{
  "norm_eps": 1e-06,
  "rope_base": 5350.0,
  "qk_norm": false,
  "init_std_o": 0.0,
  "schedule": "wsd",
  "batch_tokens": 32768,
  "steps": 5021
}
MLP neurons of a small language model. Each row is named by its layer, matrix (gate and up: input weights) and neuron, and shows model dimensions 16-79. Each number is 128 + 32 x the weight over its row's rms, rounded and kept within 0 to 255. A neuron's up and down rows have the sign that makes its largest values positive.
A block is one neuron, or neurons of one layer that tend to fire together. Before each block is what it responds to, as a language model described it from the Wikipedia text at the highest values.

Description: Reporting verbs, word middles
L16.gate23 [168  75 141 140 163 143 121 148 186  96  62 155 109 111  80 138  88 133 169 163 136 177 146 143 123 151 143 104  67 159  98 169 165  95 106 110  48 100 141 131 130  75 141 143  96 137  80 153 160 140  91  90 152 101 140  79 105  77 178 113 125 115 169 105]
L16.up23 [122 131 141 126 155 101 175 102 100  89 119 168 130 131 104  87 122  85 183 106 141 161 159 132  76 147 163  69  94 129 120 158 139 140  57  71 111 128 104 107  95  99 172 120 101 205 147  84 120  77 158 192 196 113  54 123 140 133 186 139 143 141 129 108]
L16.gate77 [144 103 108 110 184 113 132 127  99 139 116 167 147 157 109  81 158 164 156  99 126  96 148 118  68  91  45  87  98 151 148 107 167 104 138  75 118 119  78 145 118 123 125 120 177  95  86 183  98 110 147 107 130 138 114  97 169 132 121 137 176 126 151 168]
L16.up77 [147 110 102 189 136 135 150 159 106 104 184 129 113 157 109 150 112 169 152 104  72  63 175 177  64 180 132 138  98 110  65 101 121 122 108 131  73 140 135 121  82 122 106  86 206  92  95 110 153 122 100 145 144 121 142 165 158 112 149 161 168 153 128 116]
L16.gate166 [165 100 106 101 126 113 120 181  80 139  97 103  82 141 140 132 104 104 174 103 190 187 124 125 120 192  70 138 155 160 187 125  94 134 126 135 144 125 133 142  86 100 134 143 126 169  91  74 138 149  57 152 172 181 150  97 113  94 167 114 195 201 172 187]
L16.up166 [144  99 134 111 131  78 118 172  55 143 131  98 108 137  86 125  67  46 143  66 154 125 135 163  87 157  82 140 127 109 114 138 114 137  78 134 142  94 131 111 113  74 152 108 104 117 100 132 142 130  76 137 132 155 154  68  78 101 161 132 167 140 168 159]
L16.gate329 [125 142 163 115 131  80 116 113 135 128 141 120 108 110 104 162 107  85 138 111  40 110 164 171 145  93 152 155 128  74 112 140 119 194  80 116 161 183 134 184 120 123 150  61 150 108 137 138 110 108 207 144 144 126  94 131  79 135 132 163 100 169 141  93]
L16.up329 [120 140  72  77 135 107 129 166 218 102 137 135  96 118 141 117 143 103 169 152 128 131  93 165 111 134 124 150 169 141 104 129 128 153  80 114 163 181 109 108 131 155 140 157 101 139 177  92 144 175 140  85 117 142 174 109  97 140 112 192 118 186  71  91]
L16.gate369 [155 154 186  63 141 135 123 113 165 178 140 169 121 143 136 152 135 150 137 121 112  76  86 103 132 127 102 131 139 111  73 181 120 113 166  35 182 127  66 106 128  97  77 149 149 136 148 107 204 116 159 136 117 118 109 104  79 179 186 116  92 111 122 111]
L16.up369 [124 166 150 155  84 133 136 124 141 127 115 121 149 140 147 120 117 151 108  83 179 143 113  99 139 114 156 149 165 141 148 136 126 141 176  62 114 172 153 121 164 145 164 146  78 133 112 128 193 118 164  96 186 144 149 123 138  88 156 135 138 103 101 164]
L16.gate385 [150  84 157 164 130  78 122 150 107 148 139 162 119 129 150 123 147 114 139 122 122  44 162 105 157 110  77 136  65  80  84  92 149 164 134 103 103 143 139 165 208 103  87 117 161 160  63 126 157 133 107 144 123 142 109 148 145 132  99 127 146 125 172 156]
L16.up385 [106  94 101 122  87 111 132  86 167 102  94 169 102 143 145 147 176 108 170 131 157 116 128 167 134 164 104 111 128 123  97 162 132 114 123  70 122 137 155 191 108 153 133 131 129 154 166 118 119  76  92 143 128 119  76 160  71 106 143 164 127 136  96 166]
L16.gate417 [165 117  89 121 167 107 125  88 106  80 110  90  91 111 188 105 155 122 175  91  99 109  54 149 146 113  90 119 149 149 127 145 173 158 153 145 162 151 129 114  97 161  84 123 159 126 150 115 233  98 101 137  48  82 185 111 116 141 118 131  94 120 154  80]
L16.up417 [131 111  92  90 155 176 132 122 128 125  92 154 133 186 102 123 124 101 101 147 169  84 110  90 121  99 124 105  90 124 119 146  90 161 127  84 133 126 165 163  49  74  70 100 113 127 121 104 119 124 104 145  88 109 156 183 165 157 177 130 111 103  99 145]
L16.gate418 [137  97 128 157  75  94  80  81 146 116 147 104 126 137 154 101 142 108 181 175  77  76 196 152 153 127 118 179  95 108 135 154 209 111 139  80 102 117 109 137 137 134 113 111 100 143 118 157  71 117 170 147 125 116 125 130 129  79 186 160 201 177 118  79]
L16.up418 [130 135 110 109 156 135 124 112 150 146 164 162 101 234 136 188 103 129 134 157 164 141 139 115  85 152  77  92 107 120 155 129 148  95 106 137  93 118 175 149 114 172 114  83 170 145 116  80  69 162 148 116 220  98 122 129 165 139 149 135 179 158 156 170]

Description: Joining dashes and slashes
L7.gate106 [110 109 136 171  93 109 142 187 184 169 135  72 101 108 157 140 144  62 172 114 131 118 107 156  84 126 105  84 129 109 111 160  76 121  93 122 185 152 107 111  78 179 116 167 149 181 128 109 116 162 213 204 173 103 127 164 114 130  71 111 182 170 125 172]
L7.up106 [106 118 154 114 161  72 123  91  83 102 127 105 180  95 180 133  96  91 179 161 149  89 123 105 108 107 203 127 135 118 146 136 131 143 134 154 116 193  97  74 151  53 125  97 123 107 104 158 134 155 116 169 121 132 101 115 170 174 176 143 131 136 147 133]
L7.gate316 [158  71  89 137  74 141 161  29 182 157 139  98 145 104 158 141 114 149 143  86 149 147 148 131 103  80 102 103 104  82 154 127 153 177 109 155  46 161 147  92 165 113 138 131 119 123 153 124 135 124  79 144  99 110 154  91  76 128 126  96 127 124 156 106]
L7.up316 [181 126  86  92 128 129 159 126 102 122  99 139  98  96 163  94  90 138 124 113 125 131 150 194 161 119 170 140 123 121 138 130 166 104  27 177  91  72 139 138 139 158 248 136 152 103 134 144 112 158 130 123 114  99 140 134  51 104  83 116 149 142 143 113]
L7.gate455 [152 125 131  74 126  90 128  91 135 151 138 132 202 151 112  79 137  67  88  93 147  82  28 118 114  60  98  61 133 115 147  58 157 123 118 141 122 109 167 140 122 183 135 140 150 127 105 140 137 137 133 141  60 133 167  95 150  94 162 128  87 136 169 108]
L7.up455 [130 172  71  73 155 176 109 117 125 148 127 168 128 155 126  41 191  94 122  79 109 107 107 159 159  81 130 150 117 101 159 146 146 130 103  92 110 157 148 182 150 150 136 140  71 141 121 143 139  78  85 150 133 102 117  97 122 134 141 170 179 121 115  86]
L7.gate480 [200 179  82 169 155 112  83  86 108 124  77 136 115 121 140 139  93 101 203 123 194 155 145  80 139 129  73  98 128 150  91 134 115 138  87 116 118 129 100 130 169 149 124 109 126 140  61 150 115 148  95 136 131 158 161 123  86 131 140 132 109 146 125 157]
L7.up480 [110 212 134  99 139 107 137 109 144 135 125 112 152 102 133  95  84  61 168 120 130 138 130 112 139 133 102 103 130  86  75 143 160 127 125 123 102 133 114 138 118 157  77 105 183  98 146 142  75  80  55 153 141 164 106  61 136 110 159 143 129 185  83 134]

Description: Start of proper titles
L16.gate95 [140 107 114 114 109 105 126 109 137 123 133 116 108 110 125 157 124 115  69 149 178 141 166 181 142  87 101  83 140 169 147 161 118 196 128 130  82 113 125 134 147 162  86  84 129 148 131 122 152  92 108 109 141 124 109  51 109 147 158  90  98  95 129 115]
L16.up95 [132 160 148 129 105 171  71 226 157 178  64 124 130 136 152 124  75 180 180 126 144 162 159 129 146 125  90 146 155 172 116 151 103 168 128 129 130 167 154 166 128 128 107 144 109 141  86 137 119 133 170 119 159 107 153 105 138 116  87 169 123 192  95 149]
L16.gate201 [109 176 167  90 136  86 143 115 165  89  93 182 162  84 116 137  86 161 158 114 115 108 168 124 167 121 132  63 152 144 125 153 100  67 125 114 140  59 174 141 130 157 146 101 154 139 135  86  98 139 115 181 162 134 159  90 150 104  98 164 137  94 142 163]
L16.up201 [178 189 145 111 130  50 101 100  76 112 100 113  88 121 126 101  97 142 112 131 137 138 122 160 159 101 120 149  85 153  92 159 131 139  95 108  89 109 128 115 123 209  95 141 115 107 111 162  97 188 145 160 129 208 114 141 165 153 116 161 142 177 154 127]
L16.gate289 [112  58  89 115 108 179 145  98 115 198 162 124 155 109 150 143 118  81 155 101 126 116  73 114 142 129 117 107 166 135 104 167 156 109 133 127 106 186 155 128 147  83 108 136  94 139 126  80 105 132 125 100 109 117 155 163 100 104 120  99 127  79  98  87]
L16.up289 [141 124  81  90  99 143 157 101  98 149 104  87 145 121 164 102 144 166 125 124 150 144  76 171 118  93  22 165 118  85 133 158 144  71 162 109 143 150 149 115 131 158  73 126  49 136 136  82 186 165  96 180  95 187 118 190 151 114 133 132 143 136 175  97]
L16.gate335 [ 99 165  96 104 175 162 108  91  87 110  61 125 175 123 122 161 122 196  83 151  86 131 174  35 163 157 104 130 108 161  92 134 146 146 141 128 127 140 117  83 119 150 162 125  81 148  71 132 136 157 146  92 116 133 121 121 138 117 187 161 150 152 122  88]
L16.up335 [110 132 111 144 115 125 194 121 189 125 103  91 141 116 180  90 127 122 146 166 195 123 133 170 108  95  96 118 176 178 150 170 155 143 202 127 148  92 152  98 151 116 108 151 133 100 149 131 120 127 182 125 119  99 130 146 130 120  96 183 130 147 158 144]
L16.gate350 [109 148 159 162  80 173 133 149 158 129 120 110 174  66 124  80 103 126 115 100 189 171 146 154  66 149  82  99 120 180  38 117  70 194  82 111 117 138 158 139 133 124 114 120  92 115 177 158 138 125 113 104 138  73  88 137 137 194 114 122 145 153 114 164]
L16.up350 [140 132 121 181 141 104 158 174 199 148 152 110 103 100  75 167  61 106 142  88  51  92 110  81 152 123 169 133 115 120 115 162 116 154 169 122  59  60 132  58 178 180 142  85 148 100 110 141 153  69  87 125 117 173 146 109 122  92 113 132 134 130 117 114]
L16.gate382 [144  89 126 217 127 103 174 138 121 136  82 112 140 165 128 117 130 118 135 164 100 153 140 125  88 157 125 195  92 118 131 147 156 142 101  53 132 182 143 125 160 118 118 104 114 132 140 150 145 112 145 140  53 180  96 115 123  93  66 158  67 144  90 144]
L16.up382 [118 162 128 132  77 117 148 106 117  95 117  81 129 136 109 187  78 155 177 126 221 131 104 174  99  97  96 134  89 159  86 166 106 182 138 133  67  71  97 152 162 135 149 151 120 157 110 113 122 139  89 136 136 125 112 144 205 164  82  59 200  90 128 102]
L16.gate394 [ 81 143 143 136 187 116 143 123  89 165 100 105 136  88  98 113 103 112 121 130 111 182 162  94 120  84  98 182 204 163 151 116 111  85 153 113 175 137 173 119 125 118 162 106 123 124 133 169 133 100 145  98 129 182  88 131 111 122  92 169 160 202 151  67]
L16.up394 [125 140 136  80 135 129  79 109 124 190 120 102 156 166 139 133 121  83 167 104  98 174 115  99 160 132 113  93 169 127 132  83 156  93 139 135 139 117 141 142 137 157  98 115 136 191 107 142  79 169 138 223 155  95 145 131 119 133 177 154 108 145  74  72]
L16.gate487 [150 101 183 139 102 116  97 171  67 117 108  60 119  95 132 201 133 150 130 127  61 166 145 117 135 122  88 143 221  58 116  98  80 119 133  93 170 111 131 125 108 114  73  87 122 122 156 133 164 114 130 147 131  73  73  98  85 130 174 113 130 110 104 120]
L16.up487 [153  77 166 157 112 117 114 118 141 126 161 147 108 135 100 108 165  98 152 162 118 183 111 107 147 159 152 195 121 173  89 109  56 150 135 122 101 124 172 112 110  86 144  91 116 116 206 153  98 113 111 154  95  90  90 146 131 113 151 218 106 170  84 138]

Description: Contraction apostrophes, proper-name pieces
L11.gate213 [142 134 155 131 112 110  81 141 114 198  83  97 122  10 147  88  65 127 160 151 103 156 162 118 104  85 162 177 187 126 146 100 136 174 167 179 162 118 104 158 152  94 132 169 115 147  97 150 176 161 157 134 158 101  75 148 143 147 106 141  91 122 124 119]
L11.up213 [141  72 128 152 141 103 115  97 113 152  78 102 107 115 144 131 169  82 149 162 149 146 169 163 120 182 160 138 149 125 136 190 125  73 192 135 132 149 126 125 129 168 130  95  79 123 110 160 148 117 162 108 122 114 105  64 154 175 106 192 137 129  82 125]
L11.gate437 [126  95 210 168 166 156 100 165 156 148 129 112 144 101 121 152 113 134 130 196 113 111  65 143 110 122  78  54 102 178 152 150 119  88 148 194 123  98  98 200 123 125 153 165  66 113 108  93 189  97 140 140 133  87  80 118 164 130 107 176 161 105 129 107]
L11.up437 [109 165 147 114 138 136  79 173 177 116 152 115 122 117 136 121 128 209 115 153  90 150 119  76 116 167  83 154 152 206  94 133  99 150 198 134 138  98 201 144 114 159 122 139 147 123  87  92 140 142  75 149 183 135 151 106 127 131 157 131 132  92 103 161]

Description: Compound and word starters
L16.gate79 [ 59 112  89 138 133 114 136 112  92  86 129 108 114 143 122 133 162 204 154 122 104 114 151 109  76 122 120  92  25 159 103 130  93  93  83 129  87  87 173 108 173 196 160  77 114 157 137 135 101 148 141 108  77 157 136 124 110 143 144  81 163 136 182 120]
L16.up79 [142 113 155 171  73 152  91 171 129 133 144  60 123 130 120 120  95  41 106 157 125 187  76 129 100 124 120  29  77  82 104 141 139 131 152 155 114 135 131 105 159 159 118 150  83 138 142 132 148 114 151 135 134 125  77 179  84  71 125  97 146 161 125 117]
L16.gate111 [142 110 127 190  64 103 118  87 160 155 112  47 114 133 133  87  81 155  57 102 143 147 151  87 136 171  95 183 100 113 158 113 121  94 110 192 104  92  99 148  99 101 147 120 155 150 146 136  89 125  69 142 176 116 183 148 181 158 140 145 121 102 119 147]
L16.up111 [ 97 138 151 143 136  89 148  62 106 137 130 126 121 150  90 197  76 126 123  71 129 113 157 181 136 133 145 138  97 146 158 111 117 142 167 155 132 137 114 139 160 147 153 141 166 115 135 155 104 128  94 170 115  87 140 160 133 163 118 126 163 154  79 135]
L16.gate131 [149 105 142  92 107 112 148 175 108  82 112 102 165 125  80 148  72 110  66  57  89 146 109  78 114  57 132 128 131 179 128  88 116 169  94 159 109 159 193 200 141 139  93 148 140  95 167 150 172  91  63 154 125 141  92 113  79 111 168 172 133 164  97 123]
L16.up131 [103 181 181  97 131 144 145 128  87 144 166 104 165 143  90 149 174 115  99 190 199 105 116 155 164 138 139 113 195 102 135 122 113 105 107  96 134  69 119 178 153 127 153  96 176 169 188 132 169 160 111 134  91 140 160 173  75 102 145 155  86  84 157 121]
L16.gate165 [ 44  87 142  94  39 117 100  68 111 155 141 141 161 126 200 151 143 111  71 131 119 158 154 125 138 134 124 144  90  84 134 138 145  93  91 130 139 127 116 174 148 131 189 108 145  75 157 151 160 148 126 161 152 165 136 137 108 119 169  96 103 150 119 102]
L16.up165 [116 122  91 131  95 154 124  87 165 159  80  96 126 106 184 120  61 133 144 166 126 190  98 118 140 112 146 150 189 103  78  98 104 168  96  84 186 119 105 117  46 162 156 157 143 125 194 135 147 173 164 214 104  86  88  89 124 140 202 139 137 128 104 103]
L16.gate326 [105  99 103  97  80 101  88 105 119 121 109 125 158 135 112  99  81 123 113 178 146 110 171  89 181 107 116 119 101 145 141 156 132 139 111 160 146 157 152 126 184 112 156  86 147  96 126 173 137 142 148  85 108 108 136  52 142 147 182 162 135  98 199  82]
L16.up326 [117  98 123 106 119 122 132  98 137 158 101  80 164 163 170 168 133 109 134 111 133 103  87 176 117 126 171 120  82 157  93 131 139 122 139 137  80  88 108  95  97  82  94 111 146  70 163  98 126  76 106  83  66 116  97 152 105 139 123 134 145 136 128 114]
L16.gate340 [120  92 135  77 130 105 115 135 129 185  74  92 169 161 171 130 114 105 138 125 123 133 131 106 110  78 128 147  78  67  85 141 101 154 105 152 121  29 143 117  87 208 125 109 166 136 112 123 127 147 121 130 147 131 132 119 136 154 130 151 130  96 119  98]
L16.up340 [120 127 101 115 134 110 136 142 168 122 123  68 108 173 142  99  83  85 108  52 102 148 141 120 184 122  95 143 119 118 103 116  78 192 134 155 172 131  99 159 156 139 188 108 145 103 104 153 128 164 103 128  76 138 159  81 120 125 154 105 110 140  71  98]
L16.gate435 [111  97 150 133 120 113 157 124 192 133  96  62 145 155 145 141 115  82 133 112  61 113 161 134 135 118  86 119 101 105 154 156 125 172  95 107 163 161 122 145 155 153 191  62 189 140 213 150 120 151  99 220  97 174 129 153 152 135 150 146 198 138 140 171]
L16.up435 [ 82 108  94  97  93 109  83 139 143 119  99 151 115 184  80 144 159 146 151 126 152 119 148 164 174 216  74 170  78 147 115  87  38 134  67 126 134 106 167 124 113 138 175 102 155  91 186 170 147 129 102 149  66  75 136 123 136 110 143 131 129 164  98 125]
L16.gate486 [ 87 135 171 150 127 108 122 146 104  65  67  67 148  93  89  92 126 114 126  97  35 130 149 102 167  91  91 102  93 192  90 174 139 145 152 143 171 114 168 132  93 126 170 104  82 119 153 172  89 119 151 140 124 107 228 155 138  87 135 117 146 135  99  91]
L16.up486 [158 136 159 109  86 128 140  94 153  96  68 134 139  98 128  66 101 110  94  99 119 156 124 142 104 170 135 106  79 155 100 128 192  97 176  92 196 102 151 100 147 130 200  77 132 134 153 114 193 130  73 142  97 117 195 134 148 119 191 181 132  90 118 179]

Description: Predictable phrase and word continuations
L7.gate225 [134 128 124 112 141 151 149 104  92 129 100 142 105 102 125 148 117 125 132 189  69  95 176 114 104 134  80 130 132 147 160  72 157  79 144 120 107  84 132 148 163  79 100 139  49 109 186 127 126  96 121 128  93 150 138 116  87 156  83  95  73  91 130  89]
L7.up225 [145  90  96  97 102  90 104  64 172  63 115 122  98 133 127 132 155 124 116 192 109 143  74 102 157 167 127  60 101 111 155 118 167 163 126  92  75 123 144 134 156  91  96 169 161 110 146 120 156 139 117 129  82  99 122  84 101  87 217 135  91  26 130 112]
L7.gate365 [150 124 160 113  93 116 140 122 138  47 125 109 161 128 112  98 104 122 109 190 103 145 114 158  93 159 160 108 128 126 121 177 158 173 117 133 155 159 146 204 108  81 155  90 124 210 118 143 155 117 140 162 112 115  69 132 129 133  93 106 150 101  83 120]
L7.up365 [122 183 173  52  86 152  78 156 152 134 141 156 139 128 124 112 129 136 153 158 151  96  88 152 146 152 148  98 112  96  94 146 143 192  93 127  83 136 138 207 111 138 121 165 104 130  75 175 151 150 126 126 147 100  67 129  84 126 146 133 123 122 125 140]
L7.gate487 [181  71 140 102 113 128 117 138 101 159 160 166 157 179 119 109 116 109 151 134  99 106  71 120  66 119 120 104 124 165 189 194  96 139  84  84  72 144 189 145 147 151 114 100 142 112 154  80 108  85  73 102 165 131  43 100  41 112 105 151 170 110 142 149]
L7.up487 [148 154 117 149 147  53  36  70  95 133 154 118  85  75 138 137 104 111 185 132 216 112 173 154 106 110 145  74 104 102 116  23 109 104 128 121 104 135 123  86 102 103 137 123 127 107 130 125 150 158 115  81 144 139 160 141 146  90  97 146  80 163 131 113]
L7.gate494 [ 54 113 144 174  94 111 107 163 151  82 140 136 157 138  67 157  74 129 175 183 143 107 149  93 118  94 135 136  85 101 157 118  94 135 118 120 163  32 147 145 152 105 161 133 126 155 137 155 164 119  77 135 131 141 139 148  58  69 101 111 200  53  80 120]
L7.up494 [ 92 101 188 164  65 133 112 205 128  41 153 152 112 160  47 141 104 105 120 173 134  92  92 107 109 111  97 118 141 129 156 169 131  91 116  75 202  56 124 154 143 120  92 155 134 109 126 163 179  80 105 131  84 108 120 149 117 123  98  85 153  84 117 100]

Description: Early word-piece fragments
L7.gate52 [188 105 152 118 137  85 130 129 160 117 145 128 113 119 151 129 123  83  43 167 105 149 114 128 110 126 146 146 123  92 175  94 208  66 117 180  83 144  79 127 162 140  48 147 145  99 132 108 131 134 183 118 147 163 136 140 149 123 150 149 106 126  97  84]
L7.up52 [170 146 160 167  87 135 139  55 125 132  86 137  84 141 125 147 110 152 137 111 120 123 103 154 158 114 112 119 171 171 109 112 159 158  72 127 149 148 109 112 140 119  89 141 164 135 119 110 123 155  81 143 151 180  48  67 122 119 118 110  90 112 135 101]
L7.gate66 [108  96  84  66 174 130 203 125 149 112 145 117 104 145 126  68  87 153  62 167 110 111 105 174 126  75 114 125 142 169 154 118 157 105 152 178 137 118 168  27 102 145 112 200 189 116 127 171 171 141 139 137 107 116 134 134  87 123 191  70 109 167 111  77]
L7.up66 [137 147 144 102 133 105 146 158 137 186 128  95 127  80 126  94  91  64 112 162 166 121 162 108 161 128 115 111 180 172 107 183 149 137  80 141 200 119 127 110 121 131 130 194 154  83 131 146 138  92 121 145 144 134 124 123 136 159 128 114 116 145 105  41]
L7.gate402 [134  87  94 119 111 105 133 156 127 171  81 121 149  51 122  89 143 150 137 174 117 132  44 137 196 160 127 120 164 112 131  75 167 165 147 137 128 127 143 165 194 107 104 203 174 123  82 121  91 108 132 163 129  93 128 111 113 128 181 127 118 104 154  98]
L7.up402 [148 185 130 102 153 146 160 142 178  96 150 171 103 189 113  79 113  96 112  89  99  92 136 173  92 155  75 176  68 101  90 168 177 160 178 144 119 153  83 101 141 125 134 115 119 140 109 117 172 121 139 174 141 140 125  86 173 142 125 107 134 105 131  65]
L7.gate458 [130 121 111  96 112 138  75  98  97 119  79 149 161 126 153  76  87 129 144 147 132  79 101  69 101 141  88 168 198 151 131 134 179 101 127  79  99  67  97  89 168 128 153 134 132 133 128 130 122 140 165 157  84  96  50  92  97 117  88  77 182 128 108 104]
L7.up458 [146 167 121  87 110 150 157 132 127 107 120 166 123 122 130 130 122 110 199  94 116 170 155  87 117 112 141  99 119 135 126 111 165 148 114 120 179 111  74 102 103 137 152 166 145 108 141 132  81 103 113 142  53 100  74 133 142 183 152 158  63 184  62 151]

Description: Delimiter after named entity
L11.gate326 [151  76 159  79  77 142 153 106 124 106 158 159 120 180 143 154 172 112 180  58 113 152 118 119 138 130 132 139 117 139 128 104 115  71 108 175 109 124  92 142 102  99 202 149 165 111 154 192 155 190 136 129 157 108 154 103 169  90 168 145 180 111 145  82]
L11.up326 [131 123 137  56  95 129 148 119 179 136 109  85 135 151 224 169 160  54  86  99 160 158 183 112 139 114 115 142 118 152 117 142 120 104 119 203 137 135 138  68 205 150 140 127 191  96 114 155 130 181 101 187 116 110 142 126 161  93 106  87 149 165 128 112]
L11.gate461 [156 148 168  95  94 103  76 120 158 125  70 111 162 136  87 178 145 128 111 117 140 146 149 100 154 161 147 176  80 113 133 139 139 103  59 132 148 156 148 144 142 169 111 134 111 135 138 136 112  94 187 150 143 160 133  94 133 136 123 164 116 113 146 129]
L11.up461 [117 198 136 130 170 111 135 129 132 132 187  82 129  97  62 112 177 119 120 106 128  95 106 132  61 148 122 123 127 135 141  68  84  78 176  95 122 115  74 157 105 128 154 137 184 127 132  98 144 126  53 182  84 113 103 118 119 159 154 155 104 115 126  97]